Weights of a small GPT-style language model, trained from scratch on English Wikipedia.
Architecture: LayerNorm before each block, rotary positions, untied embeddings.
Training: a variant of Muon for these matrices, 426M tokens, 12995 steps.
MLP neurons of a small language model. Each row is named by its layer, matrix (up: input weights; down: output weights) and neuron, and shows model dimensions 0-191. Each number is 128 + 24 x the weight over its row's rms, rounded and kept within 0 to 255. Numbers have three digits each.
After each neuron's rows, "fires before" lists the tokens most often just after its 100 highest values on Wikipedia text that the model never trained on; "fires after" lists the tokens most often just before its 100 highest values on Wikipedia text that the model never trained on.

L7.up640:155079100135139144108102145057086155151125122153128126134137119158093099157087119168141115128129105148166108128121101089124139106128110137147138122129149087181141137143104119114113099110146110118117100135094139161138122087121164154113175112101144111106135132119130112140138104129125166140111119134137122156119169170065127099122149116134105111127225150127143125121143170178099147158113152121128141139139137136138114110127146134105136111136162094121152156137126099137111136151111157099131157120102190112129115152125098108131119156134164114150086156130173105076102130133132101138
L7.down640:152094148128166135114144060076128123130137126139141096144115086123165133140168142106158105144122142123113123120091110103139161095092123132133139123133111116177142120121146090129108160096115111153121120137145122084129142092138157107191107115114110131141086126165128096127166117112133085110096140117141121120127114128109135109141095119136135155105121182116120142124114103092118158098161121128155107152090141143098103105099111128104102154136144117171138114153159166139172151179104170126180122139129198178125134133110152165106098163113141147139148114118119133141158098135163106128
fires before: "\n", "-", " of", "s", "d"
fires after: ".", " ", " |", "==", "-"

L8.up451:134140100143099137120127125122116169158130156137157140146126127112103124134144121093131084176134152115079116128150157100126158155117154128121160096035109137123129103161135132148128088117129144127126152120123165140098134084152164145135144154137185144105165152119131118127114100104135140114094092114143136096157138131133121122121121128143090084106123141167149132136127129166125161095083130103119092114194124162150143096124154125108128092143196110103091181095117099127119167130117104108146167098135137090139106109157101119110119141110116128117110156129111105117164111120091115139
L8.down451:097095141092141137132098107131109155120093073146104107086141126141139141103166132140153146126143124126129140125075084119181143150110105139107115136126121165136124135105104075149142148111121095147110137106130098140127148093152102107101117075091095153182133156151155128113129149131166095131149133144154114137106135168133130115127169112109147169095127102096132125067135143100115145144136154106129154099100150093106156111179169115129129123145125159151158132172169087119142091125126127119119168171115104120133140160139127139141118150151123109123110189150143142103125078145153134130
fires before: "==", "\n", "===", "|", "-"
fires after: "\n", "==", "==="

L12.up572:127123169163153084158107154159142136114099151089180141187113105131131133146087106149122111088094140088118168117169124127147112137121115177084054189154085138146140151117124103135142115156133154123125121102130135160104130094115109141110132155098149122114091127140126102146130119142138136178105075152097113127153110103123142149112098148169129152118148144123110113111127165090100140127122133082114090127134119133132171138137093100108125144133123140122116150135137150104116170130118115151177168111106120154107121135133163102091141122148109122164155159131117123103120132099107169134
L12.down572:126131141086162118130101124187146113120160151146113072147149075126171128122125119128067154110112119113157140107124083133194142131082113140093160141136100146108096154133098165143123133160144144131100121148144155112103152138139091122160129102146126068141111143126154119131127096142133116095136121181102121111121140153091149131109129198084136134090094156109142098109128149157125114130111123146129117141143126107145129136124115123138122129124160082132161123131122157109123154131102106108110103099106119090137134138154139100127184129140119162102113126179115137130126157160098191120
fires before: "1", "0", "2"
fires after: "2", "0"

L12.up379:136107126110100130094145131122158168104156135112172107165125112130152141070141130134138104108158121141161160138118155131149093112056137109140095104116155110135097102096119155133101141090158159107152080123097156141085141108133112115169160097116134162144142107126109167165073120139108135119129121123161131094168127088105162102142113118117117136164075111128158134158135124126173152114105159107163132156155112115193116120145153126131119156139099115082121156128108130147148171136093142127120105155119104128105157117127130116102084142144150152125139112080149128145147141148122106135
L12.down379:100168126125117134120128116130096101134119094115152143165149133119165147141122122115142129141106169115116148150121109134125092158094153114134142138081088131136112110175110143112144142142120146146159158109100133120141093142136109125148112147135152162136140162127119127173118159129089142128074137129140123138109090177104148152122159100105171085123154173085112121096107160116164115085057129165126102123130139131129091119097110143128124136123138137138162115158163125137110153147139106129119164076141118089099109099162155122102124138143102095123204098150148152107083092153096129121
fires before: "0", "2", "4", "5", "1", "8"
fires after: " ", ",", "1", ":", "–", "\n"

L8.up475:104128158125127114103130126095122097147135131130106125141178119134130138125186131119122087132110128125096131142170152111131184149141136102151110082115115126120082147129159135105123176179159142177120133152139138147099127101112107154100194130178120157119178158122119115108102112136153125106096109122140115113160123134088105105121109126091132145088145097122111120124139173096090124137125100116109140134160161118117146123124111166132139137126136167130127174121111069084136155103135084144137132114092144144122170116123081130115076144172139122151127133127116184152131100121113086119
L8.down475:178161140147140166125111107097148148144123112147149146126149110121124165138155129105129115146169116137141120105120112128138104157156142129160195116084130118123140146141131123158144115089148089140219100094129145115079113071146134133131119104130066145146098141161184131124136096109132144144120104123137107133112138136126118104141109114137114123103112129137116106129151133106122136143158107111093126055127132083177136126120148102147126121102169147149120125112124139146117111125117137116089092166117123111149140175106093102149148162080115153151080136077137102110145146151139126147
fires before: "|", "\n", "-"
fires after: " |", ".", ")"

L7.up5:118140128148129117109118131141099149131123141138129113135084120130138149148121149162100115119145139129139149086118121119133131126118121138155054066127145118100151163123124130095125162142125125130120112142094089140092161173136153142071115105136176103135085146114135169148136144157119133125143122157138110129153110148101086135120192120097138149123116131158180096144126146129072115165118113135127095105122166123155113132104122132132154150103152156123145120151126103109101149074141171116089147115079169170115156136147131186113140074122152143068119133106140138145121113097144111103
L7.down5:155078174118138129108124135100171114117127141113133145124133142144117113078113119115158116161114162103145128192135108114090103136153147092115151132108087107130083137166143117126171098131132121102097100136178134097127135108176112113128140115143120128129165099169128129126127119166132142125166112124128106182115125144127150138154112149133114165117111144118115102169085129162159117087119122102157135118144094121126137173162106186102124127138130142124179149144155124136119110190140096143120108137079117088105089140118104122097130113105142128100141135135076104149136118062127135116
fires before: "9", "8", "5", "4", "3"
fires after: "1", "9", "8", " "

L11.up161:127151102157089105102136134137120139124142169110144085151138119124140180140129160094161096140152128145081172147093153094129114127091109152134152144168123151171177129090127185123092142116140149120133139111138152091085129102139144116132119130112132138111110152129067142133154102090134094137127082145162094092124160134114108149160099138149105148135128099133130180147143130089138135116095130121125143122119147126172130151146146135130106148124133117148081129148140132115140136097114117133134093121131118130077107125116137117060076134150157128180162150131146105097143068103130126118
L11.down161:104094166132132121132127096121157124127139111150162126132095128150116175121104082104140117140134082103119162149114116120152123116105159150103119156137155111134134137111131125091167131091112154175123114115124134111088106135120118173138128109148103127165120141140133157123122070119126115098142126151175101124133118119098109148146141147185086157106101103156111091117172135135124141099107118126134100153174150128140154109140105131097109110118145151066171132091137106108128145101122178114127142144101108124095179125161173125091126136105123106140178155155122106142100133138091202136
fires before: "0", "1", "2", "3"
fires after: " ", "0", "–", "9", "\n", "2"

L11.up420:112155141126087137125119166173140144133071142101154134152152120095144084082123175118146148162083141164127150134135164163099106102081147109163133085132112141117152144074136147107076151141119157161112101091139151094157116101148138113139090135142118132125112133120126119135131126122067146130113077154128128100162129160146142128132115118171129162174131124131080147181113179127135135131076113141156138101118148130136134160106142115105074102136148116137081119129139104131131145138109123161141118087117099133109086137138128144125118136125155121152115146100115151129178113122136111121
L11.down420:096097092137129133150126081089143145103091139180168070113147138091147163106095130111119140127166107124148142135129136111125115128104115170113102137166130119156130130086164104151116136150134145115117128123125118121101174095192097151108176155076129133146154106143128139141144163125122143098129132156113111131130162086121129113156073121083105078144138141139096103147132182097116144124134141146147145128148139105161105145132135157127136163095147096102145117127109147117135170127121109105094138152141107148151117096146108143122126125139079146146146163162088076109128143123128171126
fires before: "0", "2", "9"
fires after: " ", "9", "–", "1", "0"

L7.up222:147114124168135115099097141150146096164097150207083132142124142118098154114116108142153137213151123142139136142121157110139125123116123117136125134091150118120140124131101120142139083121099122114127119105080141102079153126123104124191148099134111125129147142137137124129133135168102155146072159147137138095138121135118155126077103113103103157140128097116171119159115160160097141139116087136153131131091123116141199116112167088116090106133073133108109124110151144166122149122130116142146130119120125138100168155129092140140140143094154147107115115163139087145107108107152137123
L7.down222:177121120123110111139131114110112140155165123117121105149149151137162098110127117148128124129145095105131103127142126154098132122115120135093105153149144135172129151101094151118171107149125158138044125122130128101141123117125136122116140157137088097130115062150124110107115096141133091104161154114132123153120108157138125144184158108090166110119161162137082091076113170134141168135199134118095157123103137104130129125125126132116160136154124149118130127117192130094161123149122108076129116096124150130164126070171170113106119132135144131082147132121145149100108148134124123128
fires before: "1", "==", "In", "5", "9", "==="
fires after: "\n", " ", "In", " In"

L11.up696:136123125092116131136144110132169095152090135184077090153107120120088152135140101144162125156130135106143127111150129084146131132146102121127120111047108123124172109107148152162142127134152155089110108090120137139123165102105133073131125163138152101114126144169136120173167139150149112141126110113147131131132078151134159091132143099094094125122117138114139106131132090116116139088156079106142120134123148141168153145123115172124158091124131119139151112126118160102101156158110119138141150110135115117100094135157177147169124128147145095157089112178134119100145131078155130142
L11.down696:148138136126188159132094155096117155187153131093155156110081143122122128154081132124150135125137119153132137133170155138094121120077116131098144150139116141165128101105152134106137104128123125172103113107132180128113110157132117100121078118146092161130147077126175166102147113104125178146140126111102073148148172104142118149126093125068123146148135101146128111142126119148122087148141143128149135105116117095166132121154161097141150096110140127112104099151118153094121189128122160165136117117126108133114122137122148131138089155105161142140102109101120109134129095163122098095
fires before: "9", "8", "5"
fires after: " ", "0", " in", " In"

L7.up67:119097108140117107116123163154123141099142147150108163111138131128123108119148143173139072094131075123139156116154129131112151119115124072156123094131146138114139128111119110163098100124140134144092104087128149081134124130158119149119143106148147141139136155126149165155127183107110166082140142156165138120135096107115103116109150129131091163119100123146181153104132149158147116163119091126162124113127101127117113134067140119141120072077125128122164170118112083134123113102101154142127085153124111159124156127122153152142119086171104133135109114113129105202150140132169107135
L7.down67:137138119147109089107094100120168138111161146143135111148111116116151130083134113116140091150134107142128132123100112135132144158153128164124130174184061078126130096154127108131122153122135152143124106136109123115077108102126147152086167171120115093114124161094126125118147101126133104146146135136141135094100120124130151122126134140134139117173174151125093137150138125083157165065129129100101101129127141116142149164154088137136115151127120145120125038097146103117147133127108118139091174133072113175157124142140149126157144136160135113137171128101093141133127094100117159138
fires before: "7", "8", "9"
fires after: "1", "–", " ", "9"

L12.up399:132153114121142095141130136127141102154072132083145172117110130116119131129124118135185148131100156156096114085155120136122127112125123155164117158128115127107121153167140099167120107141176119123139117083122112129124126128151096151127077162124182178131173132137171062122144135136117133116110095120088137101121115151142168158079112143115112128115153165109100105126111103121095126153123145114131151087100075105138136112135101122116167128075170107088109142147114116117134091122122104143143160167142106154126122177145146106133132136113125135130123143191128132135099101119149173116
L12.down399:162109177093162091147141126110127117128116124155139135100126159114117104156121139116121152091112142126178132107133105126156109108062143151154163150136093128117113105181089123099121122132118048137108132134138101132132135137165171150084165119084093122113099104164134134135095112136149120089125153145114115112143158110104123128133169185102135075126154132159131086142111123094133117113152151131165128122123096121154132113123137123114104152107149170103117110126131134115124129110130103109159098125141159122113150113135106092168123128160174143145125129196101146184133117151150129122
fires before: "2", "1", "3"
fires after: "2", "|", " ", "–", "0"

L7.up522:107134131134151111106132099116138135162088165141143119120150109147123108100177111142139103125143122119130153131151109086141147135106118093153121090133133137136120101106171092125125138158118134108151149146120121110088137091138102187115184151116168135134124156130122107112108170167061139131112107149156126130160151142137132110146099148126141124081104128110131133119147119073107124188061113073135162147147125117124144095144159122134152125162103130101165168105116093090099133112170115166127110084160168140107128135142110125132127155171115128093089134159135138104132123121145130160
L7.down522:144150088139128167128143125114152132123104181140162160119121129134118136104093105068147093162155117153130137141147125129168128135093092166129138118122124113124153187136151064138156140148159123152179148143129129129099124079146147115089116107128130152171126129159147117115137097129089122115124136163112122115160138129138127164170102088135121141089171129147142140071108121099109124140108120096116136110133147119094094105169160075101124113104158144107087139112124119113172089097110136158145149145114192142131144142114114162099113132103133146130094132115128099138124099089148138138
fires before: "\n", "|", "-"
fires after: " |", ".", ")", "\"."

L8.up48:110136116123132132138121151136111153199127144136138132099110135164114136089146134110143116136113138115145147114100113106136169156137109129162151098110148134123092121129140126135101110116168148140138164110089094129102141108118120117093190084182152165146159151144190148103078109150161088145120109114131141113129120129092132117137122119154146124130161142127120142081148153100159112075077160123174173132146108137123133102088119108090133123168140090128100161140104134132137149122157108129119132104140177145105156118130101111075088105141078145112103131159108132116149149122111125098
L8.down48:118131114123160140142090133152142139089157118143115150129124123106172157150123142102104119160170138174112124119116131176169151118070119126184101111090141117117158116116115105165169133078147125142197101167150123135105096117110099125099116123091114130128159132111137093136144126090109141155171133098104129130097121154151115132092109078135159154111131127094133086112146146115100153132133121172100125116077200130159122116161117131152120107119126112158136137149149138110166114150161138135109106106099130099135168104121118133154141158088158116150109127116097143114134096108133121131
fires before: "|", "-", "\n"
fires after: " |", ")", "s"